config.yaml
num_hidden_layers: 15
intermediate_size: 1600
vocab_size: 22502
norm: "layernorm"
norm_eps: 1e-06
positions: "learned+rope"
attn_scale: 0.177
init_std_down: 0.0037
max_grad_norm: 2.0
schedule: "wsd"
decay_fraction: 1.0
decay_shape: "linear"
max_seq_len: 512
train_tokens: 319600000
dataset: "wikipedia_en"
MLP neurons of a small language model. Each row is named by its layer, matrix (up: input weights; down: output weights) and neuron, and shows model dimensions 0-95. Each number is 500 + 25 x the weight over its row's rms, rounded and kept within 0 to 999. Numbers have three digits each.
A block is one neuron, or neurons of one layer that tend to fire together. Before each block is what it responds to, as a language model described it from the Wikipedia text at the highest values.

Wiki table cell tokens
L7.up1285:503539483558497475489533494502472529493490547478474489513494525519550488456535443498497553441504504513506455516521471490487493489505510526458509493486501540519482479477518536441506520472472518539572481474478508492519507483489484526525505476474498547489452458483450553441491516488528515489
L7.down1285:506507552488507517495491525513498560494488517500518475495520488482484528524519473459508497502465491496522496530510533473498521481483516490503507493518500489480517459516498493452523510448516486495513508514514530540503480527466501555530498502468496449492518533481458517467508495511527464489

Closing punctuation after phrases
L11.up558:512473537479450512478459558481516462495473453476524487503520475526512500462484498483497540521453492493490536498482483527521499481522547536517486559509512481500508501412514493561560496495516503481531501501480494508518542527486501523500509501459492473519520471461522467467502497557488491442
L11.down558:497534517469539455526489502490473492494547471530476526522513494534505520525498489578520450457541484503543517496496524484450508471492486506484510469520480493526472515513492483475507489528486465536497506502489495496468479470493477459529463523492495488540525497522502500524470460496510460550
L11.up619:496476517501508533461511512513504496502533484521511499490553498539513522486526548513500534467501470456516542510512472488538457545512505501487508524486507470530477531500501543525513503472486465440465506472486508548538557531464503490478501499510494461441510518516507507502469535489485482480
L11.down619:513489522472536495465535499518513475490498514486499497506483523488510516491533508501539450489468517498465462509511504489451540459524523501516496488521469537500511487496511503498536506556509484492512470478479478483515473446523517525501462515487464503472457453493484497524509450543439512488
L11.up905:513502529477505504464504492488504494478532516500497505498512492522534479509518496495489486464498525542470537493528484511490499479505485512508497472502530504477538478515523500507537470458516533490513525511454495521535514513484479517522488504490513445475499513515552496449506494503489481473
L11.down905:534516566475530479501463519489455499480506475457471485527476510520489551472507474510504491501506471545484570426513513468455527506499503521540512522472504461514484515489497488502485503512510469506500510440461553482499522499511492510463535484503513496514482506488456517483492481544529499494
L11.up1418:525509515512477533510519494485511491462472465493447471505518513501520475507469513513488517461492461479464509493526495446480505500530456501493483471536486486513516482495523520525496521535476467466500496504501514542505498505484500495483518521500537511477498462516517495488540510508487465508
L11.down1418:483453506494484493524535510501477513513500469481479503541528464501460555513524499591498503481507453456529586490495480537476529507526492483479470517519481472476465495484496536492516484464481527487494513496494485489492539500517504514484512476474477505463532462481469525483518509513465481487

Temporal sequence prepositions
L4.up25:490505462512494482491505482517501505516520466500486453505520531513527468466472523497517522458498515502470497479506482486473482510534531508462524561468504503439534516527484518466499536543495517508554529505509460518524467510483478501496471449503513528485534502486485501520519513534567500483
L4.down25:447512495525496518530475524545523494513460478539519513461521496458486502472495468466479494554492475544547521520496470489499475481531509486533520492500512558512569513481501463487496530537487474512504469493507484521490500505485498550476558478554505485484481492508496466498506514509531507542
L4.up84:448476469472523511510485433480482498493524496461523482487525464479521508447515487489467520480520533497491476510502515559516471487490496508451508528509499499482513512510467487491505509505523487509481466517483457539548520486511514503456458504499476502500487492499526456486488483489519523496
L4.down84:484489480506512502531473493508488481471495512510519573521515438513501502501468510484496485491485489477507516491493451468515497473526497504514523449509492487487499476490532497529500524531531488504495517528454476497510500506489458543492477476522503443494454526468510474539502519499508541475
L4.up1067:493493480512461526486508509479510541523466467541533499507526507474510481491430519491501533500485492500499509520499466509511482477508467475516493500530508518493497498494514502473519549476515466524515475490472513515537475435519509457481532521475469511519489500539510486458467487548496536490
L4.down1067:494464496481477510488491520517475484512545476523500531528494514463454498479499519443518511454500541506512506512506508490481504531440507522497491464503497492485532499477480516486523500514501484446470503492492445479493497510487515543519494463485530471491461441480517477473527467490509511496
L4.up1376:488508521519486544530489535497509512478517508503534476505495497527523521441516516459485502534483538525496462526521532488483470511477512496502461499455532487509515512458492540545522521468501527499481480450505492530521507496521477513488511483500497526497536551493532464453506479514495481517
L4.down1376:532523505473507482525515497521476492413457478493533536498479528544520489501509510440545505506518511506514513506491491493493522539494529500496464487488531523473527443504499501482499484569501457521476519494562464499532508481510484516476513461525477476477497503477529453507504457464556470509

Digit 2 in years
L7.up1401:527501489526456532501523460500533551461490507505488500498460498492456507483524484505511497507500514501506509527489476539433494532490543518477514516486506508492495495489487500526518479474505486475497478487520506540513450429530504436497514517496447513468473521488494463504493508474501493466
L7.down1401:502494490471486495546528510493518518493443509516508529510480487516477501476501478501509487493508515513492526484470502515518491496506498529513533492477541525520434515491527508465480506484496519453518483523471534479481512477510505470487482516498520506476481527430476487520484523497526529544

Numeric table data
L7.up343:525500482505480485540547519530503491415444524481521525515510523525499536474490514484462465480488530510520496480516495515511497489473505506532497530496484503512472481448511507448473484523493494503513485522505464473468532478468507525514512530480480499542506535490496466503482483500492476479
L7.down343:496490558525482517486504494497427497512510480508530500500495478517464489499486491505516513510525498546504505501492474456478488522503523490490524493517505478501498514528493506469522484547501458514578495521460509525496501494527510466536496505519541487507491494516510492487505548531527432500

Muslim/South Asian name pieces
L11.up617:483495493524443510495473474532502501516540447516516488508507467507514527508509475482506533538493517479517501529451545546520494543471508551489488522530471486522516490509513489483533504545534504459476517533471495511499498517502467492490515473485470493502506485482542509481515526508516503471
L11.down617:492514481490491538497515554503501475508507485528526491500512466462488499481509489513462514520463489484478484545472496512516500504472517489539513528492515503534498524491531503543478482517523481521533518485528534490505489474508509528462455542497450461551490516475491521540524509504436527501
L11.up1161:513487497505465553511528441463529528539545506504536480493490467513474452524511478515493493503493549498532479544471472473487502473483510529462511506491468509493490464526518465521499505511490574498532500504472477536490520477466515499499548487469500503504506523488540496512523506504408435477
L11.down1161:483457488493512517544531513537473501427478505539499477506524542502519551468527538504505524491523498491523481473493490512488547500510530504468523490523541496444486560472474496552516469497486471491497483536543542503500488481516452505464505534477490505522494511489496531454502488476548533479
L11.up1518:507499509525516537539526489456541505516483462522490486480518461474529490487487490522488472514469547487505480516487518505513517512453497498523525556496539506516531503455480443516475509504518485473511532458463525537525487480506508536496543497472507510481463498481469459531522506529519479495
L11.down1518:516486505478482487508507524464493500505528545484490475549437517479541469539493501468480514504445477518497503510496524487480510529507504563493469493480487500510476473522506479515538478490516482533504492453463509483527513538501509474517482519523510507504532483466483460506480514534467535457
L11.up1577:480488500500510491538456507482513498470523524465489488496451482436497543489495500549503462476477453485475523544513500512534488551501492493465541522451512463478490532506493526467454486501476524466506489519487540536516487535525460495476530540525525467514544508489530522494526475495494489486
L11.down1577:495491490497514553474507488501487507475518502550511511502470478494501527436500530451497492506491475440483521490511490518456538492457529495520544492509502518502527522484520500529485524467537555506534482504508511485477497464521540523494473498495448453497489482510562501549501448498482491465

Sentence-opening time adverbials
L11.up182:503500469501543511527533488470564494508523520501526524449480438511525529531529512510474486491521560511510509497546530516500562495517512531504519474506513512481499461516475450463515476477505497523499492492516517512474480490532543487510460512488514506427522491508538485521489477461468498511
L11.down182:467521497510490477437469496524487505474506488509517511505524508476506524435515519531486525521524522516506526512452531478538507498497493490507451510510529506481492524496490451544493557534503482470467511556523510460486502503529468479481494522510526474496516519500489524490500476500537454477
L11.up666:470479495533504551498505508503510481496488500454520496481498516497517478525518496462516485471475519449524498529461494503515554478489470557477484516519482476516493496518561452477502532512506488512479528441514485494513531502510479483502541504448487511499509510482498490513464489514536520513
L11.down666:563478469523464491484514508509528527472498507509540494484539488497475525494497523502490586504498469531462516480480530516498480478551536509530513509502468539492529439536458480488513460479507505519483522522522520475493470449533510488495518495530496480508509481524528451501516520500454478518
L11.up725:484500482496466511507431471489495526469513554499527527499475483495511502476513507449513474513478536541495489510486494509477476532520526529507492522531498555464512513504474463485503550471552450529505500489498465508578512477527511483503532498471488479532522476505485490474493525494505496455
L11.down725:516439526504517480516479529533552471521513484499513469490484524481496527513489578503472487477489503539501507491535487473461545470494549461504505492515515466547497538514514542482483478483503557437483484484514509448484506519528504523515512530509486511507513479499500496489527492514468481533
L11.up797:501515469529505548516473523491546525488482469531514509489511481505523518521504519507529534497449527548521490502528541477492459515493538524484496485469498491532453494538475481463461495515533469515483488484507439527494545485499472521473556498478525501540520504489497458507526514485536490541
L11.down797:520512508491518467485507433516488473519512481478455466471438476503489525502508545596485482457500504539515495514479521524469480494513482474494497513505545495466501469504470511537496511444525465486503514506517503527478481476464471484533488514481495480449521511484526490470502495485477552524

Quote openers and set phrases
L4.up295:534482470520505497522536460469506523521513528503511495538457480465518531498539526544497510535502526443523485501518538495478467483487489474493504485496494480475512454463503491491467527503494501511528462594531537509530457474511491464508503519531518505480467499496505502538513538493512451484
L4.down295:523511551484483474496510468521465535493463447529450463533508498500445487495517494498481510502511488504495512493486507499540473509522523523467512464491505502495527497496493491480509532510502478477489471491472499520511464470497514450490500547521490518516532486532531467508512479485534484504
L4.up415:525505506516468527498528491494515512523539465475526514525456478514514527541508479476528525480467526481492489526467504511510478511513501450502510459508454521505510513454496474542500508524509530511508480534513460531488504525524503477517477522512505510484535497499516449505559473491544482515
L4.down415:512473457519527502491515480514526507509524528553510492469493480510521530470538473502490448527468521492547474464478529524448493528500524489502506471493482490523504533455465516492512528542525518456486541510501461476537527531516513478504532524459507534517484531470495468500516512469508516514
L4.up725:529453491473535517515517505496492470548493505452516484534481477521510509483527490470498517521514507480491510485466482522482515513540503506468525509502470516502527509513518455465498493525496525476514510505516505518529475485479504490514489501523509519499506494514513495498539544530498488504
L4.down725:495512529484475523521463513505482519521509484500517517499502484487528509525533496486518480471521504448483513511505501489481475477533443468508519475502506505456496519495477536544525482504518519523510491502534479501492482536519528491508515516502497527488520487489514505497474563522481473454
L4.up1155:540508520522483519490504538494490462511548472496511472505457478488518528482512452488457535427444535510502438507441478537483480504507488506489484510507470515510488460504455466508550478526536483519508488489517524486484516470484524499475499512510558541492507481452527522507492513523529518488
L4.down1155:560514495520509474465519496520506466502510469483504502490517429501507547519483475518515494493532496504470508477481514523506480485465429530473504473504528492481474485503485480551528456470491510533459490511459539521456467469509533517516499536503507504499515513447489483494497501550488520486

Predictable word continuations
L11.up8:513449453507467469494478476486556518503524513538482521502521452492509511509519513472532502491470492546466491518539549514527478496486481542479460480515491513473522520505467509497520472519510503505516518519508440515500567488507508497512486542476460550523527494467513488478510540483502534508
L11.down8:503497505544525522481461473456466460453503526509479479511548502480490505463419520501494522525505491492516473505488491505494543505498517509464475518503537504522487502500497488493485501489559506478477523488480488518519491502466517487522490552484485506509491493482481508488528498464469533489
L11.up654:540487495507456501475513518536476541499523473481488490477537504515504491499477491466489471492523463494479504500519464501471516491500531502528507507506464572530544518510545483493481467501491511525458497479525518482496487512456536526473485479471490557475524518532516492486500520438525520461
L11.down654:483499522526466457479505503508495518447511518523506488485547517482523508472478513490494490521495506530490465485562481501519513473474493523480479460544508545490516522469547510465505505478464492496489500505492482525524510495476474510530453467500521506493459535527522510447465485446526528491
L11.up807:476534505489469563490522504464518509483476471491458524541516497535560497475482471488493484440475477513501498522562488504485488520499520491505490510541482512507502551525535487477515502492471526532489537509534457515507496493467552502405486495439494539508534521500516464477459454507493529479
L11.down807:461480511495503546443474499517479506472437548510518521511518510552507483459476456451490510471441528488500485501509515456490514489494501489533516542507546510502476506495503511455498452517506455447512546530517490492506499498514505486492501456478506494501494480475467529512526515489516535492
L11.up1297:488541501478492515534515453496485516470506484522505505509498512451541465465554499473508488482475455520488506509536530477501502496469517523469531504521458512505507514489479560532493502550506496466480488563504467458509517477481517513459491510500510506498529533521473449505497516456522501503
L11.down1297:492503521496493497503526484484537526470507518503518498479494557463459503481499535453498468456500492520533468504518544469509489498515529543510494462537470518488447510504514506485555500477492483488550520521515461495523478523495508540476456480513531478495555551510465494492466502545484485520

Commas after discourse adverbs
L4.up376:526465500480486513515493497501510448500531456494517482462510531512533488532500537525483530510491528510470496508468525533458498474506522484490515496483510556498497491487568517540471507507481505482468481520492519532530475499444535497469467525485519488527477526481481492500497474528480464473
L4.down376:506472565516531505494548497516476490496496500554511483518538507488530493521508500528514501514518522526510501513565547501518518514505477517488513502460448482473471520506463509470453493525512491497527422480508468468508444495473544495533495510542499504505458507474480472538513499498531499507
L4.up491:513539472503477518491519475502458513517539517483464513484491502530533491529491494467497508521490428539488500496522508515508506480487537525482502525490535516477507535495481496480540508473483493484542538491515499513486482481498488516475544455479515467471485495528527534473471476502518499503
L4.down491:514472547481533455508510527473473467487497496492508485520521502478510502462515480545486471521532525513528504506497541450488495506514473469492488460489522499478481431487466535467497498505483528495493464479473493457502495511539524548541470542511491507518493490473471493497509469535479479506
L4.up540:536469520539494516526526554464506491477444485498523520504517499478529500485535483543541539506488461456487514457491540460483478528524447507490483522501456500517519514501531526524502519492502489494552507475500513543512498481433466441514540462479479489519504506524504503501489446488490503491
L4.down540:493482510479518515496511505491505529540464511476526494486491480526532549553528486524522497483493499485452547463481506516542489513496534464500500512506493530497525488515485504509493525506491488508497464485546478494509498480452527489473465519451526516475484501510462470497528510508475529534
L4.up579:548477515476459518451508556479483520541503512474512476500505468472535479483494531523504497489506483510517490464512539481519487486507486466487490516506474482501525461474529495498500544508485483524503450483535538494532472460431511497462499500513510510516473509503507520494501516511511455509
L4.down579:519509518511475511471506542484498514494547480468475520497464469467567523500519484463526492520452489505448471497521491509498468482522521462450504516500498533533528496555529532512485479482470475515523533516509472527511450485466482497519511549485518542523439488461561486492528522534529487528

Wikipedia table formatting tokens
L4.up693:514548479484484520510504514499465510510501468497466489500526512548548506525515537483501459478513496485489485492499503505485503493544522471423523506458471521518427497545527500494499500551545498496530528505486513505489499518487533510499529471447502475521473485540499470464509493503509484496
L4.down693:457464522512494484543508520488480466521487494494474516499511519508464545492494477510481507466528481478457488540499551556511473500511506472502505499498537517488491512510481486497546503484460474491490519475518522503482531470539521537468496489471472485513513515462460504475502492549513484513
L4.up739:500458502547462503510535479537511519524494505480445491518481520466494515496457488535521481463529547539494532471504542486527525489523509555525499524534490522513503496483510523481468529514489505539514496520475518473481501491509456506540490471501471502466470511495466562528500492547463505480
L4.down739:524512519517525499537475543512509512501529495531488507486490494523494496508518481521480486459478515501480493491470488549531531487493521509489567550490489512538479568495500508495504484481567472525464528522486491462481478509505505509507518520485465484491535517488493508492516524476472517496
L4.up1057:477520416515460489527500511542469483472548507489491471526495483494518519490516525490490528458471467470512458481516507523513491521521506491526502493522493559478478508468505533506461515555472545486493484472502509500547531525501541493535472509456539525490504494489493507467479486504501532479
L4.down1057:506519514499471457497458480492466500468509503458550535464479486559527493542442464494532468482484515459503444489494503490519512517522499469496512520501484516473515483496463530469479550511566465489489498505511461489487494520535525526478542511491460450492486521500508526466538505489534476491
L4.up1176:538499514537476481504538493526485498490555496475506492452507497504509515555497463488561497498493476532493513446445477491551521505480485506501467535521500541492515470494542514497472508509504530499467522510496536517524485522510522489517467509487482505476504510518457487508512480447501488468
L4.down1176:542497490521505521508539472533513521477483472496501519496491510523510483486523489458512524516505530498496505469500488496530534520486474495466482523509522545484510460503513511523457524493486504487458494507492496495512485494482516529520461490476494529497514506544438517498505485524527560486

Numeric value slot
L4.up45:477488510543526474444471488513536521453469482500474516505504498549514499518495454519488507538487528504461489504482504484473491518497501483516517501516545494471467545481469531480473503528491506497528511471516558553456503508525517528491498525516478520490501498493546454527484499521487513491
L4.down45:506527498496490492500515488485495534526522528461518503470469480523537498464509511494517446479500505531503554541507477485485502478483508499485506472523464491495500497528498492484514524448461482463469515481470492512485560482479512501528470512491492511474502527518442497486474508435524480486
L4.up929:504506467527481528492492482446491516468488494504462481471525501540496520495516519475479484469487517546484492508509546499506516521472532506481512465525474529491495520472516508515509480449483503468538487531494490507455475492473493511490456515497472501491460512518533453497501507481500484503
L4.down929:471486491517492494540525498460483544498494479483484527520522528531483455516515508445502503531488534508528533523511492511529505518497507501521502461456521472499523479518502491468452480500489525488491482478434499492497472533496509529525468477482492474477497526513495475518492488491486552544
L4.up1379:474469516546505503506483518443515516441517499521508480505520551550464475500511455558525487466527498487487470528470499490508510461457525469482563531504506465507505478494513440504502482484470480497516470519497482495509480463466487483545480530511495503451499510499477492462506560462511530470
L4.down1379:495514472558465526508516490515492519433539542466492481525524526505513523482483487499488522538529495504493492518513496502476488509451488508532493487545477493503506510505438471485442532487468528498525554493514470499468552526485493543516482474526512532464527517542489499504499498448531522505
L4.up1506:508505558475560532512510524471503508473526483511509483486504495516482505468509526480561472511536518495490486447484492540532521509517460509477499469526505512542461489549486461499436521507508524559522509512483490488480489488501578505514474473486478487500480513500523484477459478508484517522
L4.down1506:503501473520483496530520491489517436517448474536471512513473483475516469494526528537462513443493524543523480535507555529514494493490499488506484486464515472515490549501489508502425529489503540486511532455538462505499508510471506524522504487498468471485499515474474483500486543458521486518

Mid-word subword fragments
L7.up1589:492511476536483468532510511518462482466527543520473484478519535517493475516501505510536530540477492469482489526496477501505514507516502520506483481416475505492466493539518503487516532461521535506487496477511546520488464478519476480503493480483508523532484563486481541544509517529481484493
L7.down1589:514493505460532502469490488474470489473526460537476487475538485489490527476458507455491505528527488487503485494494483502539541485561522454484527494514521481494489511436552484503494494477518517531499505505492528469507490512461500526506472513535497496487499471528497491520449494462486477529

"As part of" continuations
L4.up558:534484518508491512502494530472527516502524492496530477486512466524523487528493502500517477483488451498505490535514495493473478459460472505519519497531464496450543508455515515512509463496538494499540505508555513483520532468458479512474485552516518520477507516493529496493482499486469487446
L4.down558:520487511495506473483477529516446502522488510501556487519473503500530488453492458514485489495507490486544522501489481486501544501506507464484499508502440529530472488508487503493483542489503541518508509498514504462507543551526517529491512532470515471511480485507457456454493532497462504476
L4.up809:472492570503521514531560512490542468510508482487510510501520479517523510515502494515501491547442494492504485536510496515505503477550504493501493458535505485472482484489500510536507461487474512475443546463496498513514469499508513549495555533471536526502488526494496503518498477506540499453
L4.down809:523493512493516482516508544530477449511503468488520455512500483528472497471515476537536526503551541508498444495459456490520508496484493548512527504504509533496502529505511459485507502484459548530503483463448502496526508466525544491498545523514504453529519539518523510510486511540499514491
L4.up1118:515498506502501497475522525495500449497525534483483471507543502480464475458511464487439534484495483491521471484511473458473512489523531488491490465496500529464490482503494469510549517520495509519509499492504506467493519474485500477523511487513521489497489457485510504461531470492511470514
L4.down1118:507510486477493468497506531503501510491513469549487504489486470503505508480514526486553455445479533537538510470484512468540536438543464453496536457484460505510496484484484486508510485491481510487473485499497492510493465446503492472507461523485543524514519482473504467523503548516483462497
L4.up1240:515454512505519483534506483499507519479482521493514489487481504510524522520521474520542508485520509487509493511511483505459495547507477492507530517493471553458488502448482495470485524542512495487455467522482491514547489479527521531493519523474533484507487500429524520520516515495492480488
L4.down1240:488503522498505555480520498479520532465500491490475507517491511471500505514520482540512485504512497456522515507473489541476492494479521499547470489492480487526455517547525519553489496497469473455513491490521543539429461481461517488491495522529491477492458473500486493462488513475517505493

Space before years
L11.up599:481516498483480533450491486517480462466498488476482490511501479473504523510520459515480484546548477496497499483465524462492522473526535504480515496527500523494512525505483516479479491537521523498507527491544500468481538477465526506544526523498515461548509503438484426508507483531522474557
L11.down599:483493507510498489479489506505498491510505462481483552499514521511492489513514516554503500487546492521491476563509495560456449524458513484512518515514528480549490493468520503467509512457487497511530473504509508494457538503498476460450492545500491480534447484534569482500494510462491459473
L11.up665:517506517462522506502516488560494476495503493515528530527471491526470513445522471489499509499496521486442486504476507506484511518486463508503474458519476506465501458480522479496497509500578479552501546472515535522472529495505476489489527466484510493505510508500519516506561503509526482508
L11.down665:515458520510480473509504497555524487536519470540482474431490504506492470530462503511469533464532487504483511515474526469512545471461489509491518481522480515510526492475489511526517488471528485461428566514443500486517556477489514478527486507558527475518461484515511494527470502513538473528
L11.up886:536491483520522505489471489505554485484468508526482548537490472529468475548479496452498495483483494471494455495499455550511505507551489511492508508536513519504485478505500481527495513545489514510488509450531520512523527512470438483522527501490467539542505484468533481493532490453506457509
L11.down886:517525459508485512478467454531501487516494475463422507500500515502482488530478529538485523489520499545500504505520505526497536505506500488542473488473514479492472514494525496470512474491510511501471520512546485499530502509497534515520508526515481518486501488488538497519528514459511477514
L11.up1132:459481509531528505479518536499559454510520555506475512506485530430479528507505515476488491524523495535481495472488485513503489491503459483507545504508523446505463478501488510504511492452510490500507532435530474490507511518486477507523536470563541519511512507524485490491490531511500513519
L11.down1132:412542501523513487518504458482492464502528489512464484465488473509488499514506538452546522500515484495480467498482502544515466473492504460463533525468503525509547537505515478520532501471481490524472512525446488493485463436496515493441521502476512499531477438477500500498457466524514474513

Opening quotes and numbers
L7.up1388:501507503560486487501503511523536488520527477505505488482481501472504536517504484502446486494497537533525514535508449527465474542524499509496462492526531513467480458523519514525484497501493487479495490529500500477497495481471528486493493503505500538456513460536507492493527481498456515463
L7.down1388:506450559521522497448535538507464476498480522544504482503478466517442514484510494516506512492476512477489506510458508464545473471472452490499504471453475486483502484539526508525506462509503455514476513496506541495510503528460514535502485479513517532471491525470529525474515447488515510511

Clause-linking function words
L7.up1031:464530501520475530480481471516483536506547483460483513483497505506524481479509512453485496508493539520524523527460477516452491514517504503479497483480500506497536467524466486538484529532467497487493526498535526544535503504488525533520516513479514522510511536470517523518522548487501425485
L7.down1031:505482455525480528504542476497480486525452529538517493524536465507480538488494489543486517507507493505517523487511436538514493504485489505491497485490515547550527441491536496524519548512483504494537499514510439511478506534465505511468526480512508492529518492532491512480482530490515438512

Word pieces after initial K
L4.up331:538481488522540484512538508509481492512550512485513487529495459501538522523503553494482495527520525502557550515457547451524488490521469493504528468485477526548467509537467511497549519521505471498471537544493525516467500474521487521528514514461515495502487482473507492477528529498473506500
L4.down331:466463517483508469481481538465473520521526484538517508505525509482507498502459449528522495525486493502504480513482511493537501482502490515485471509541535477549472487512480520508478497503518507509485538498483532506506496532525530505495515497496516524513505456519479497461468526509529514424
L4.up995:493501518475525527485485464491535499528531477500497484499531525483481506458505531488516499453507531451472487508488504528535493505488484418495527474469461523488474502486535475534475494519491443530518497496493467514472499497494493490507469527522459512491510502470512523481508504510485518502
L4.down995:492511487496536476506475497496510495459505484479523489535469451455561521513484498481482527515503490516557512506506539516485517535540522508504510513493511509497507483525499521502486535490484512501437519466484511528476492515468537539480509467504551505554520508519496486512468483501461481498
L4.up1133:489521499496496463503482495458509532517534521540532492479517506490496504471486501521478512496497537454518466507487501541489525475519520495485509538541455519485499479497524477504497531478451480487473520484494536500546476499497500498496515572534478462477483502458512480517490480537508526501
L4.down1133:557524507472530450488494492485513496535520461458503535520564523478483520535505532499445493484457496542513452476528480510504517475471495476504498537544511525476497507497505474486506497487498511516487493471461515502469476497533490510497479471484474499483532496482495457494493523472466536476
L4.up1217:533515506506458499525446544491509518516516488498529427497463470514523507470469506508551522512515485483525512537471484519498552514484497478482533510469487507533493508469477499507464528505534471554495488459470485527544475501504526495544505476525516530522471482488491504534453477531522493483
L4.down1217:519538467537495515485515504565486515536497471518537494466494524469488488498491508473498517489518505495542518486528480516478526471495521485483492536499476483482503514506491520505466548492492500502506532512518540484498513481508542475474481497442503468500490458519515497490508502496522511488

Commas closing noun phrases
L7.up415:517481547527521511514517517512469465491475461545518475501515494496505486488522478502492498494501471497487553564516480505482502520519475497493472508498506497498466525483511493494508497511476484484480481489490476479515499516459559522467485485496485492521471523509502467476527497531522465496
L7.down415:519520529504518477505523534510490485533488495488498481476496542502459523524509508548513500466523478504523492510493504528481481469515481493486510519488501469492467496495463514530516513437470461453500499454461479499516515434497510533488510459463504527474508519459487541493536475511483501512

Opening quote marks
L11.up207:514523440493481476512505502504483460525502507494513490459500497478497523465564494518486517502505485513520488523493447508511516509496471507531478512511468489502493505542528544514511473537515480500509468506522501503519502503515486479483506501534458562516502477524544432492507514484496520485
L11.down207:503534497542501484489529488515493484500505524503489481504479476484492467533471509476524472520463479482514481510496497511468517479504453459470469541509511492475486516504490511531534491511501525528505499496470484496515504500495481513540501542501534568483493477509456467473500521497496485465
L11.up275:501458511507486510475516510480527483503524493487475545538500530454526510521526515440459478505517496493473529494493526516471465491502484522500550439493515510480474476488467484495500458511537503522494513472526469546481504485480540477512469526483507506468463482515530527475537549510481557506
L11.down275:540542516478506488493512491477447492478532517544557481434488478496493472483467485495490545529534479499503474494513468505490479514527512500492550521537496498496500537492497515466534527494561474490478487483499506452486479507487461492491511481498505541525546543501484502532536467521487442503
L11.up950:519516461516497527528496515504528460490486481506505490483500519517497512486519547510505494516490518508463487507466511520458473532525526503478509499506492464458461519465492488526476523478504502520441505472563496510469575498503500510485438494489489532496476527479497460508525496515470450506
L11.down950:536503500478523515497527509486513441549505468510489531499476471492493503492469508499503522512484502509545528510481497528472531502488509483503543535519487502444493554497477497503439495525515474518525523451471482528529515493520537505536455532499495510473471546507468480496478495508462532500
L11.up1338:541515483529559492505532502475475488478506471457507469482506481526525518504526512475519532571469493474502518518494500511544474515521483476511456464525500457524502568505538553501455509487501445468446483526515472504514508500532427509544503506498489520485498535519525496509496491493425499474
L11.down1338:463479469500470484480482495517508479531480488500463489526536500499479464512501495435490546510497518493494486504478491530492471524527501538485545490511497502521515487500489491550487513487456493502488541472495517496494495538466499498521471484566522475440466464461505535482541527518513480521

Digits inside year numbers
L11.up429:457498466529488525499498503528487484554473475452511497519548529494506504436533521512477489461481507533459486546529568487454526511485537479535498568560513509523489496459507480493544490439481482459524510484535485506503512501521565499510465513567512485523498470491517498449493474481504483523
L11.down429:522508507486521528488512467498484491496480529497483456495505483498481546497500505543456524534534468513491508519522484530469488460473502486482461495457513507477481521503467543485481484442522523497506481503483475509424550514454517508547478518497488527498516477535512509443460459557512483466
L11.up942:507501476479488504499467521439549470466443491486500494522517491478491493495492458557494462476476451486523482492540484491549495438511504491518544538515530523483434497464480523544524490457513502508489539499493482468453496517525508501492510506503539493505511482470504492473513535525494483496
L11.down942:490511515439525504537466517468500513463465470503492494526545508420513488522532510553503467453565497513506502483471485486502530474502523476500538533498534513528528567502501480468485474487467491484481485508495483510470526540495505501493512513479511488511510485530500486491481489526491490519
L11.up1247:497519512525482512539555474503545523487492468543485518497495513508491474512514484524453515513507514485498482495527522500475496499498496492495488481499518561551508515485485493487485472481485473492499478493512495463502525462487450500458534488497532541479449483461502491510479482487500529501
L11.down1247:476514508526519502519469523478484518524487479530449476502523520494494503482506481512515469509517507441534521470474439472541488493519488535543579481548518486496471477536482521530462527481451499521477475476485475508446532449461473478470457487514509551513462533453477448486519519473483523497
L11.up1442:499487489484471540528450527445511502546503513486500546485512509469479530491498482508485486529526487485477476460450503517492516489456507500550520503535521534515511484466490495522520480440522477490522529488516492506509460449488528487464519472539503499536520512450516513473515488476492527476
L11.down1442:454528453491494501511503527493503537486502475548461550475483534499512559475480514520543494461520477456480527454501503494471478488499517526551496492496437490548498498471506504490516448454552487479514498471481494461463455453484506489507532502526482541512455525512538535473488475471473519493